config.yaml
hidden_size: 512
rope_theta: 10000.0
optimizer: "muon"
lr_head: 0.00543
MLP neurons of a small language model. Each row is named by its layer, matrix (gate and up: input weights; down: output weights) and neuron, and shows model dimensions 218-281. Each number is 128 + 24 x the weight over its row's rms, rounded and kept within 0 to 255. A neuron's up and down rows have the sign that makes its largest values positive.
A block is one neuron, or neurons of one layer that tend to fire together. After each block is what it responds to, as a language model described it from the Wikipedia text at the highest values.

L3.gate895 [153 118  86  91 167 104 118 122 134 144  63 154 121 130 149 143 111 150 142 117  85 119 144 146 152 125 132  66 142 158 156 134 118  92 168 111 113 142 149 151 127 126 129 169 128 108 124 101 133 153  92 121 116 134 159 113 116 109  94 156 131 124 118 157]
L3.up895 [127 120 153 127 124 149 113 122 147 149 104 141 111 135 147 161 144 169 112 148  92 129  95 119 137 147 150 122 147 118 141  82 154 127 139 118 161  90 101 142  78 147 153 141 135 166 128 166 100 129 139 138 140  98 131 121 143  86 137 114 108 134 126 150]
L3.down895 [119 144 126 159 141 135 145 105  98 151 183 107 139 137 139 105 127 125 110 111 130 159 127 179 132 136 134  89 157 100  58  79 124 119 105 126 128 103 118 153 123  88 130 104 172 125 169 112 120 132  92 149 136 106 134 154 125 130 201 147 134 122  96 120]
L3.gate1205 [121 125 124  95 138  94 154 139  94 100 142 129 107 133  99 175  86 110 133 147 105  84 129 130 126 103 146 114 149 120 147 119 144 118 133 156 146 116 141  99 131 198 132 126 135  95 150 149 138 105 107 114 112 126 175 115  89 117 127 129  95 175 133 132]
L3.up1205 [123 133 113 111 166  90 119 137 119 164 120  72 109 114  83 118 159 127 140 125 154 117 134 164  89 152 142 144 138 148 122 137 145 178 132 133 140  93 117 131 163 135 109 115 148 111 168 186 166 113 105  92 193 136 171 115 145 118 141  99 115 135 186 103]
L3.down1205 [116 172 117 155 147 110 118 155 123 119 141 146 126 129 162 166  98 139  91 117  98 131 111 176 131 118 142 148 112 142 159 107 139 125 157 136 125 140  95  99 127 107 103  95 140 124  96  92 140 124 158 135 121 141 104 116 176 123 130  99  92  90 124 120]
L3.gate1291 [153 104 136 116 130 124 150 125 142 144 137  94  88 115 109 152  96 162 108 127  99 133 158  82 111 178  91 177 114 106 117 153 164 105 118  89 141 125 162 143 118 166 153 139 180  92 107 147 148 161 116 166 111 127 131 110 154 117 136 129 104 129 153 105]
L3.up1291 [153 115 191  89 109 103 119 128 156 140 147  97  98 126 148 134 189 136 106 139 119 138 113 144  90 109 188  97  98 141 140 121 115 136 102 104 157 127 127 153 110 101  71 126  75 133 133 132 139 137 114 101 127 131 145  86 137 122 150 131 120 137 146 145]
L3.down1291 [114 136 157 127 148 140 136 113 134  93  79 114 186 111 147 124 129  85 155  86 155 139 115  97 122 126 154 167 124 128 144 147 160  83 124 153 119 135 154 125 112 148 141 144 162 149 121 130  97  62 129 157 104  96 149 153 121 120  82 141  92 133 110  90]
L3.gate1903 [113 158 134 100 115 126  96 145 107 113 142 136 138 155 108 121 130 157  92 131 127 120 168  95 162 112 122 113 165 128 122 130 123 163 123 153 162  98 215 144 136 117 109 115  87 100 123 139 142 145 119 114 151 127 110 105 110 128 154 129 123 131 140  93]
L3.up1903 [113 160 123 129 141 116 137 151  96 171 104 100 102 134 162 114 151 180 159 134 184 142 130 122 124 156 148 129  85 129 108 142 144 122 143 101 124 156 152 112 108  66 131  95 130 122 118 157 111 124 149 122 122 144 128 131 133 116 147 137 136  86 129 185]
L3.down1903 [132 152 162 136 141 161 111 108 159  95 149 163 121 170 137 104 113  93 112 148 148 112 154 132 110 128 133 108 128 120 135 106  83 123 145  92 157  95 125 137 115  84 155  88 110  95  99 113 164 131 136 116 115  82 176 142 117 136 138  90  85 157 171 108]
Description: Compound first elements

L4.gate211 [ 86 106 144 128 169 141 158 155 136 126 138 124 132 154 125 151 113 168 123  71 121 110 127 174 131  69 135 116  80 134 147 147 160 133 117 113 169 144  98 133 117 153  71 119 138 116 142 109  95  98 138  83 141 131 135 117 130 167 126 123 117 136 115  84]
L4.up211 [125 114 148 123 140 124 116 115  82 127 112 117 155 121 143 119 130 141 149 144 153  83 140 131 125  97 123  98 134 109 132 140 105 154 123 116 160 131 123 158 166 138 108  96 157  77 194 134  95 177 114 129 133 157  40 104  99 147 108 140 174 136 162 173]
L4.down211 [129 100 100 103 171 147 144 157  95 147 167 132 117 126 110 189 142 183 140 103 135 154 144 150 144 113 125 101 116 174 147 133 133 113 100 120 175 114 100 118 128 152  83  81 133 121 152  87 144 115 117 103 134  98 126 125 179 152 122 119 128 149 114 113]
L4.gate277 [ 77 160 118 163 129 133 143 171 120 157 161 136 105 134 127 130 158 106 122 137 165 101 162 139 157  93 152 163 106 125 158 103 139 105 133  86  93  94 154 124 140 119 146 145 152  88 139 140 134  98 157 100 117 119 150  96  94 135 117 114  98 129 110 132]
L4.up277 [131 105 104 128  76 147 133  86 128 144 115 122  86 181  97 132  83  86 101  97 147  87 159 122 130 132  95 161 147 117 144 129 144 127 127 151 120 112 182 110 155 106  81 132 151 122 170 125 151  86 165 114  95 124 137 134 126 153  98 141 169 143 116 137]
L4.down277 [174 102 132 157 118 155 145 153 141 155 165  84 148 127  78 131 155 135 115 147 124 104 101 133 138 141 156 112 105 101 150 120 116 110 140 122 142 117 145 121 169 178 127 103 130 100 141 129 101 145 156 126 101 145 132 125 132 107 130 119  83 133 128 121]
L4.gate709 [104 148 137 106 135 171 145 118 101 165 102 136 124 205  76 126 140 123 112 118 137 105  61 111 138 157 150 147 152 101 137 116 175 111 120 100 134 113 133 139 135 142 104 132 173 137 173 157 156 113 137 123 137  45 126 123 141 136 122  90  95 114  99 155]
L4.up709 [107 119 110  87 111 124 188 145 137 152 131 112 117 112 123 124 136 126 110 108 113 154 180 134 109 105 157 147 105 184 136 168  88 140 117 145 137 139 128 122 127 156 123 112 153  78 126 145 121  96 107 111 128 118 140 113  92 145 123 138 126 122 135 136]
L4.down709 [139 102 122 135 120 173 182 143 106 116 132 110 137 191 142  99 102 111 139 123 142 150  85 132 127 114 128 106 158 152 147 134 119 152 155 119 101 125 143 133  76 147 115 120 162 114 108 112 171  76 127 120 117 129 134 128 143 132 141 112 121 119 155 161]
L4.gate1800 [114 145 161 129 108  92 185 113 143 122 148 133 158 146 147 111 164 163 157 124 121 150 146 151 130 117 149 120 138 156  83 171 113 113  81  76 151 120 143 116 151 119 121 110 128 107 138 120 136 130 139 119  85 129  98 170 128 138 138 137 133 109 118 131]
L4.up1800 [139 167 114 157 123 137 139 107 170 124 120 104 119 112 165 157 164 139 144 152 139 104 140 147 102 179 182 138 121 151 121 135 166 138 112 127 117 185 154 161 146 147 123 155 158 132 156 116 182 157 139  98 155 158 108 122  97 180  94 144 127 132 134 114]
L4.down1800 [114 181 106  97 118 144 109  91 184 112 153 107  80 120 158 163 148 129 151  86  97 176 119 144 130 101  82 123 159 176 163 157  84 152  99 100 169 122 108  98 128 121 165 162 141 151 166 121 133 153 145 126 131 110  87  97 110 150 138 147 100 147 161 131]
Description: School, Water and title-opening nouns

L6.gate1487 [126 134 115 126 142  93 155  97 126 120 124 106 148 150 136 107 157 132 123 129  74 125 117 110 112 141  90 159 132 182 126 136 130  81 162 157 145 163 144 127 129 119 139 162 119 110 116 141 127 134 121 128 106 109 124 129 172 111 113 101 148 149  89 117]
L6.up1487 [121 140 140 130 113  83 124 149 116 108 108 122 119 131 107 110 121 138 130 142 137 102 146 121  94 159 142 171 139 141 134 173 137 132 107  83 126 119 122 175 119  86 130 178 100 109 154 133 104 138 123 150 107 136 112 108 131 132 100 130 189 127 163 142]
L6.down1487 [133 167 141 152 144 111  66 108 143 126  93  94 141 158 142 138 144  92 152 151 151  89  87 140 119  99  87 125 141 162 157 131 113 131 129 166 147 156 101 115  48 167 139 175 127 124 101 132 119 133 148 110 107 124  96 140 114  69  89  80 105 131 115 115]
Description: French word pieces

L4.gate1057 [100 125 165 192 138 100 102 161 126 124  66 104 137 113 137 158 127 125 140 127 143  85 100 120 168 133 110 119 143 107 151 130 141  91 153 104 108 112 134 104 177 114 169 141  91 129 112 155 122 157 145 149 117 154 130 121 166 152  93 172 104 126 106 137]
L4.up1057 [ 88 167 136 129 109 144  62 122 131 132 127 103 166 165 157 109 128 134 149 114  96  98 134 124 138 149  99 126 122 129 158 135 135 131  75 108 128 148 188  95 116 110 146 137 131  79 126 115 139 147 136 120 115  96 160 128 146 137 167 149  99 131 124 155]
L4.down1057 [115 118 142 133 144 168 108 128 127 110 135 150 113 115 159 144 108 144 115 127 126  84 146  99 118  79 158 135 156 158 124 175 131 113 123 126  87 120 161 149 125 151 135 105 101 142 156 136 139 168 102 106 192 109 123  87 136 109 132 119 120 121  72 102]
L4.gate1159 [137 176 174 128 146 153 125 153 151 139 100 158 147 137 132 120 173 147 125 150 152 157  93 131 135  92 107 130 177 185 137 135 150 150  99 102 159 156 138 163  98 124 137 159 139 124 114 147 124 183 166 147 124 118 150 148 135 106 122 154 123 151 141 137]
L4.up1159 [102 175 176 159 134 110 151 112 131 116 183 118 142 108  89 129 182 124 161 112 132 129 132 143 156 122 128 115 130 134 152 155 122 131 105 138 143 115 155 132 129 152 150 159 138 163 130 122  84 168 153 148 149 131 139 140 128  91 136 141 133 128 117 153]
L4.down1159 [141 116 119 126 150 125 125 134 134 171 103 129 123 116 110 147  79 135 131 109 146  92 118  99  97 162 171 170 103 137  85 137 115 121 137 159 124  74 107  69  95 144 138 115 126  92 121 124 136 126 106 129 119  74  82 157 114 103 115  99 107 153 177  98]
L4.gate1566 [125 135 180 131 102 122 110 154 129 137 152 122 163 118 115 141 138 140 109 119 138 132  74 148 119 126 140 126 147 157 103 151 124 119 104 154 143 150 105 138  64 123 157 149 139  63 106 152 108 150 134 117 142  87 128 107 126 116 124 105 110 104  87 118]
L4.up1566 [148 151 143 110 166 138 142 136 136 130 152 132  79 155 141 125 105 117 112 151 108 157 138  64 104 123 136 139 143 164 182 161 142 117  91  93 108 146  90  93 151 140 116 134  98 126  90 129 128 137 130 127 155 143 143 130 119 131 124 161 177 115 103 134]
L4.down1566 [111 138 130 126 143 162 116 105 117 153 125 102 173 119 135 124 158 161 167 105 123 103 122  89 124 116 127 130 147 188 119  88 155 115 147 146 157 134 141 109 107 110 150 181 152 121 159 160 133  75 159  89 138 145 167 119  70  87 119 141 129 150 170 115]
L4.gate2006 [130 161 137 102 129  93 130  73 145 138 124 102  96 122 163 142 130 136 133 157 110 163  92 143 107 140  95 136 136 154 149 119 130 115 102 123 152 181  93 110 109  82 125 113  84  90 139 122 183 163 149 100 136  94 115 116 132 119 146 103 160 124 105 146]
L4.up2006 [104 126 127 108 168 130 128 139 142 124 138 108 135 135 149  95 135 141 121 111 109 100 107  98 128 145  84 126 168 168 113 151 110 159 140  82 165 122 120 127  89  82 155 163 128 121 131 161 146 149  99 130 115 125 144 118 171  94 119 165 139 181 137  93]
L4.down2006 [154 115 146 131 197 107 105  81 152 130 146 127 181 120 133 109 141 104 149 135 150 147 109 136 149  95  75 172 132 160 152 126 104 128 139 155 125 166 136 126 131 196 145 131 125 131 117 121 140 139 140 116 109 109  95 139  96 107 101 122 124 143 138 109]
Description: French/Romance name particles

L4.gate273 [ 88 108 123 125 147 120 124 158  84 116 152 161 114 121 130  83 138 144 140 102 140 131 134  92 118 193  95 139  68 165  99 135 143 139 148 118 144 140 100 123  61 140 125 117 124 160 128 155 166 159 111 104 166 104  76 128 109  91 127 147 105 175 147 104]
L4.up273 [ 74 158 107 127  72 139 121 108 156 173  95 138 136 155 143  95 153 122 122 152 121 143 121 130 166 107  98 156 157 127 161 119 168 133 136 115 151 141 140 153  81 156 136 141 138 138 125 135 140  87 161 134 143 107 109 108 146 135 139 154 146 167 123 142]
L4.down273 [109 151 125 110 121 107 138 136 181 149 179 125 103 143 139 144 137 116 146 119 132 102 174 111 152 143 146 133 160 150  91 121 132 159  95  83 134 134 149 131 142 149 114 119 127 138 125  98 168 113 142  79 109  94 103 124 134 127 157 129 122 121  97 100]
L4.gate406 [145 166 107 155 133 101 156 113 142  74 155 111  93 129 135 138 112 125 140 124 173 152 130 117 151 116  95 147 126 123 145 167 146 111 103  91  71 194 133 110 131 141 173 127 167 110 146 173 125 107 156 149 133 107 136 124 114 120 180  98 129 130 124  79]
L4.up406 [112  98 101 104 116 140  95 126 120 114 172 133 122 168 100 119 135 111  96 113 111 124 152  88 133 129 131 123  98 105 141 135 127 136 132 120 129 134  97 107 195 151  90  94  85 128 162 125 126 100 175 107  97 124 134  73  79 154 164  87 146 114 113 129]
L4.down406 [134  95 112 130 118 103 142 132 135 133 124 129  92  68 170 136 124 137 157 123 145 113 132 165 114 127 128 126 130 114 115 155 172 103 149 132 122 121 146 147  85 143 181 162 140 124 136 119  84 151 100 165 121 130 123 167 185 115 160 136 140 138 128 118]
L4.gate513 [ 87  70 150 115 157 127 106 105 139 156 134 105 153  99 155 131  86 117 123 117 161 129 122 116 111 132  80 130 119 145 146 165 151 156 129 101 165 157 138  77 120 132 131 157 124 100 134 154 122 105 110  98 137  86 142 135 117  66 123 176 120 139 109 148]
L4.up513 [146 107 136 115 161 121 159 149 143 113 108 123 100 123 150 116 140 182 141  98 138 140 122 128 128 143 126 138 102 145 134 124 155 180 160 102 167 138  86 141 107 140 104 143 126 120 133 147  87 135 111 104 149  43 140  85 166 140 127  82 115 162 138 176]
L4.down513 [ 85  75 111 122 148 147 125 118 122 107 126 102 138 113 103 125  88 123 162 149  99 120 130  91 124 111 102 168 109 119  98 174 160 144 109 113 117 180 147 110 119 132 166 120 128 123 134 125 128 128 133 137 138 113 100 146 132 149 165 175 130 141 114  86]
L4.gate1695 [134 147  65 122  98 110 108 124 122 159 122 167 149 127 136 139 112 162 140  58 123 144 107 147 166 139 123  67  64 164  98 107 110 195 135 116 107 108  82  94 114 178 137 170 113 150 129 133 158 131 158 124  92 134 131 128 100 103  99 147 147 140 142 169]
L4.up1695 [108 128 140 164 108 165 115 135 152 158 135 130 104 151 138 101 153 149 103 100 103 149 117 138  93 184  88 113 127 169 134 119 142 139 157  97  97 112 102 134  91 138 149 127 146 149 106 181 129 152 118 154 138 104 147 133 125 116 118 122 109 118 163 147]
L4.down1695 [120 125  58 110 104 142 139 125 108 155 132 125 106 128 137 140 127 134 148 119 150 115 129 145 136 117  93  96 132 120 102 142  99 128 118 136 143 122 113 142  94 110 178 183 110 141 136 121 113  92 110 142 114 134  97 133 176 165 117 149  99 134  84 120]
Description: Award and achievement verbs

L6.gate1862 [135 151  71 159 175 115  98  86 135 120 120 139 117 153 154  86 129 122 100 103 120 147 106 140  74 117 130 131 119 129 117 167 102 143 157 114 167 108 146 126 144 113 112 128 102 112 117 117 113 106 105 127 145  98  97 142 125 120 144 120 160 139  92 140]
L6.up1862 [149 141 108 109 140 123 127 159 121 149 127 139 150 120 180 121 158 113 116 166 154 122 158 131 100  85 111 158  90 121  96 166  98 118 145 139 116 140 136 154 137 110 141 136 117 126  73 143 109 131  79  90 145 153 139 115 152 143 125  96 161 165 118 175]
L6.down1862 [124 112 158 152 180 116 161 143 171  75 146 126 128 104 115 161 127 142 167 149 117 109 136 159 115 184 109 143 110 152 189 134 146 130 120  88 140  92 142 106 118 129 126 122 109 120 157 100 132 117  90 127 134 129 140 123 115 117 104 164 131 136 151  89]
Description: Biographical role/award predicates

L3.gate482 [136 124  98 123 135  61 122 138 138 116 141 121 126 174 154 127 111 117 107 143  93 106  95 111 164 144 167 143 101 132 146 112 127 119  83 145 145 121 128 136 146 175 148 132 124 117 143 176 112 163 148 153 132 127 116  90 106 161 169 159 141 109 127 162]
L3.up482 [126 166 128 122 111 141 127 118 109 136  70 131 170 133 106  82 107 140 133 135 146 109 142 154 153  95 158 142 135 137  93 136 100 146 161 140 169  93 121 136 166 124 135  58 133 149 113  97 180 133 113  97 155 109 111 122 151 110  88 159 136 140 136 128]
L3.down482 [ 68 141  93 113  91 114 188 124 127 133 132  94 103 129 132 131 134 105 138 149 189  99  76 139  90 154  95 129  97 111  99 104 167 137 133 134 115 144 128 130 103 154  66 176  86 125 115 188  85 150 154 133 100 139 165 137 154 164 168 140 111 154 126 122]
L3.gate1426 [101 148 111 148 148 128 135 149 136 143 121 131  93 151 132 141 104 149 156 112  94 122 118 101 124 150 112  97 126 129 100 152 172 112 142 135 143 125  89 123 151 118 113 140 138 136 130 135 143 149  73  87 108 119 126 138 173 130 159 104 134  86 161 162]
L3.up1426 [133 110 101 170 123 113 137 112  74 146 113 123 137 132 140 128 100 156 152 126 138 108 108 120 141 102  88 138  91 179 138 137 119 162 146 112 144 114  97 116 132 109 150 100 145 142  98 111  84 148  73 104 128 152 120 107 127 129 129 143 161 130 157 124]
L3.down1426 [135 139 123 131 124  99 128  78 151 126 126  69 148 121 126 117  85 112 168 115  97  98 144  92  97 122  66 124 114 143 109 168 153 173 108 139 113 144 106 154 167 166 136 161 118 132 158 148 100 150 111 126 144  86 169 125 186 142 127  81 150 144 115 165]
L3.gate1428 [ 58 155 123 118 143 110 133 105 104 162 131 137 144 184 125 106  86 141 175 141 117 104 127 135 137 157 119 143 116 101  98 112 107 105 163 131  91 148 102 144 112 147 134 108 128 115 100 145 145 112 140 100 143 116 134 131 122  92 160 114 141 138 116 154]
L3.up1428 [ 90 121 110  93 140 115 118 133  98 172 102  90 159 126 149  74  91 127 129 143  98  96 123 130 110 108 112 156  80 153 143 153 133 171  93 126 160 168 110  93 105 114 147 135  98 111 113 116 145 194 101 121 117 122 109 134 164 142 143 111 149 144 104 172]
L3.down1428 [108 125 117 109 134  99 162 142 101 137 145 125 131  91  99 134 147 151 146 146 129 137 116 110 138 132 108 108  97 143 162 127 103 100 125 145  91 106 110 180  91 110 168 121  97 147 133 118 119  78  99 146  98 122 162 112  46 144 163 124 132 155 147 143]
L3.gate1857 [161 147 118 112 117 113 129 103 113 185 104 133 143 110  93 139 126 112 181 148 192 159 108 143 177  95  75 125 162 165 119 134 115 110 163  91 130 149 101  83 109 132 142 137 122 147 105 113 106  84 130 111 154 122 123 101 117 108 166  86 100 116  69 127]
L3.up1857 [143  95 144 149 110 127 137 155 113 121 122 137 151 122 103 155 145 119 141 119  96 123 125 137 145 183 104 123 148 126 108 153 152 152 117 115 113 134 122 112 126  79 111 130 104 128  76  87 116  73 150 128 115 139 141 127 136  93 152 173 167 128 125 118]
L3.down1857 [140 169  90 145 155  94 129 104 104 127 160 123 134 101  86 146 138 109 135 150 119 120  69 151 160 134 137 135 130 153 151 147 144 142 125 111 124 134  85 118 134 170 140 178 124 115 122  82 110 129  87 106 122 129 144 169 120 106 165 100  91 139  98 157]
Description: Career-milestone predicates

L3.gate338 [106  98 125 165  94 136 118 133 123 144 129 140 153 155 124 154 115  66 118 126 151 109 107 142 143  99 118 129 162 117 127 130 121 126 116 187 143  96 106 122 132  73 119 152 132 105 126 121 103 169  57 137 106 149 142 166 144 111 135 146 128 159 119 144]
L3.up338 [ 99 143 138 133  89 116 126 141 161 125  73 101 121 147 117 143 116 101 127 117 134 132 170 123  93 163 140 140 135 129 144 124 147 151 125 123 149 131  92 151 147 105  89 162  99 124  98 143 106 160 126 166 156 138 117 113 141 134 119 140 130 127 135 142]
L3.down338 [ 95 152 162 145 107 182 139 120 128 140 128 106 138 127 128 128 128 152 118 127 157  88  93 162 166 130 132 136 128 132 117 126 148 108 111 100 153 102 126 161  75 141 128 126 107 111 164 120 143  98 122 140 147 130 139 177 119  88 130 133 114 131 105 109]
L3.gate464 [134 162 115 123 134 102 124 139 138 130 120 124 147 146 107 143 133 118 116 115 153 150 151 113 103 145 112 124 174 128 106 120 148 137 106 115 151 136 130 160 111 113  95 107 148 124 137 145 138 146 161 110 146  97 163 135 131 128 174 131 120 131 131 167]
L3.up464 [128  83 145 156 125 165 159 113 111 102 122 132 133 123 142 115 122 129  97 155 139 125 166 138 193 120 137 122 183 180 129 128 162 117 124 100 125 104  81 150 118 120 112 188 137 116 116 123  96 156 112 111 122 137 113 110 155  91 119 121  74 115 148 125]
L3.down464 [ 89 152 156 141 134 133 109  74 126 147 119 148 170 129 103  94 135 134 157 132 142 135 101 127 118 118 131 130  90 167 137 117 128 194 162 159 103 112  91 147 111 155 160 165 153 137 140 153 137 114 127 134 128 130 145 130 103 121 145 136 155 164 148 163]
L3.gate562 [ 99 146 151 110 156 141 130 117 131 100 116 101 160 128 106 141 126 122 157 123 148 124 166 179 133 117  97 156 132  87  93 146 143 105 150 157 137 112 156 175 105 169 152 143 152 135  93 132 123 152 135 163 136 113 142 165 155 122 145 106 117 139  92 121]
L3.up562 [118 123 159 155 145 110  99 127 130 104 129 109 129  88 129 181 122 128 173 144 118 157 163 103 144 114 138 127  82 176  89 100 119 114  90 117 134 158 169 141 107 115 147 122  90 136  85 124 129 176  91 104 137 107 130 138 129 116 114 130 114 133 146 124]
L3.down562 [155 124 102 126 121 139 129 130  98 153 117 140 125 171 142 144 117 102 131  82 151  84 124 112 118 141 142 160 151  41 119 108 121 134 161 138  93  83  89 116 111 178 115 146 149 106 173 134 120 102 100 133 111 129 108 133  90 168 116 113 105 144 147 137]
L3.gate847 [143 145 114 122  99 127 100 165 158 130  98 136 157 155 168 161  94 127 121 167 148 137  94 154 119 160 180  90 123 146  84 136 163 141 177 171 151 128 131 116 140 102 137 162 129 140 144 169 135 159 142 141 158 107 124 143 130 116 104 112 112 155  85 136]
L3.up847 [127 127 146 150 116 146 159 150  91 127 141 122  91 102 113 140 130  91 139 114 151 136 125 176  86  84 163 129  74 122 107 130 140 110 131 125 131 118 145 139 136 147 119 137  85 127 116 103 148 150 127 141 134 168 133 102 170 121 137 121 107 128 144  98]
L3.down847 [132 168  94 102 135 142 143 123 147 144 110 118 187 124  99 136 123 114 122 135 122 128 122 149 139 108 134 149 157 180 108 181 162 145 110 112 114 120  92  87 111 138 133 128 146 104 111 143 151 120 134 129 119 143 129 169 117  96 158 120  82 132 140 108]
Description: Non-English name parts

L6.gate229 [102 159 118 128 140 104 124 109 119 164  86 140 168 150 147  92  92 128 130 180 125 166 115 123 164 116  89  97 154 139 137 169 118 161  68 108 157 135 108  86 104  91 147  85 112 106 145 113 116 112 123 104 108 123 103  99  80  85 134 125 150 191 110 142]
L6.up229 [114 123 142 174 162 104 104 100 168 131 128 163 147 115 121 155 153  96 131 129 129 154 106 119 126 123 119  95 149 152 137 163 122 160  70 145 171 138 115  71 126 134 144  86 120 119  97  93  81 140  61 120 101 129 127 139 179 109 124 112 158 152 174 124]
L6.down229 [146 138 116 107 119  93 136  89 106 140 125 125 121 118 100  85 128 118 114 123 158 113 108 139 147 125 166 177 133 147  69 138 111 111 114 105 118 147 145 159 150 111 164 113 185 154 145 158 146 118 140 134 124 108  84  76 124 185 131 103 120 119 102 118]
Description: School and education names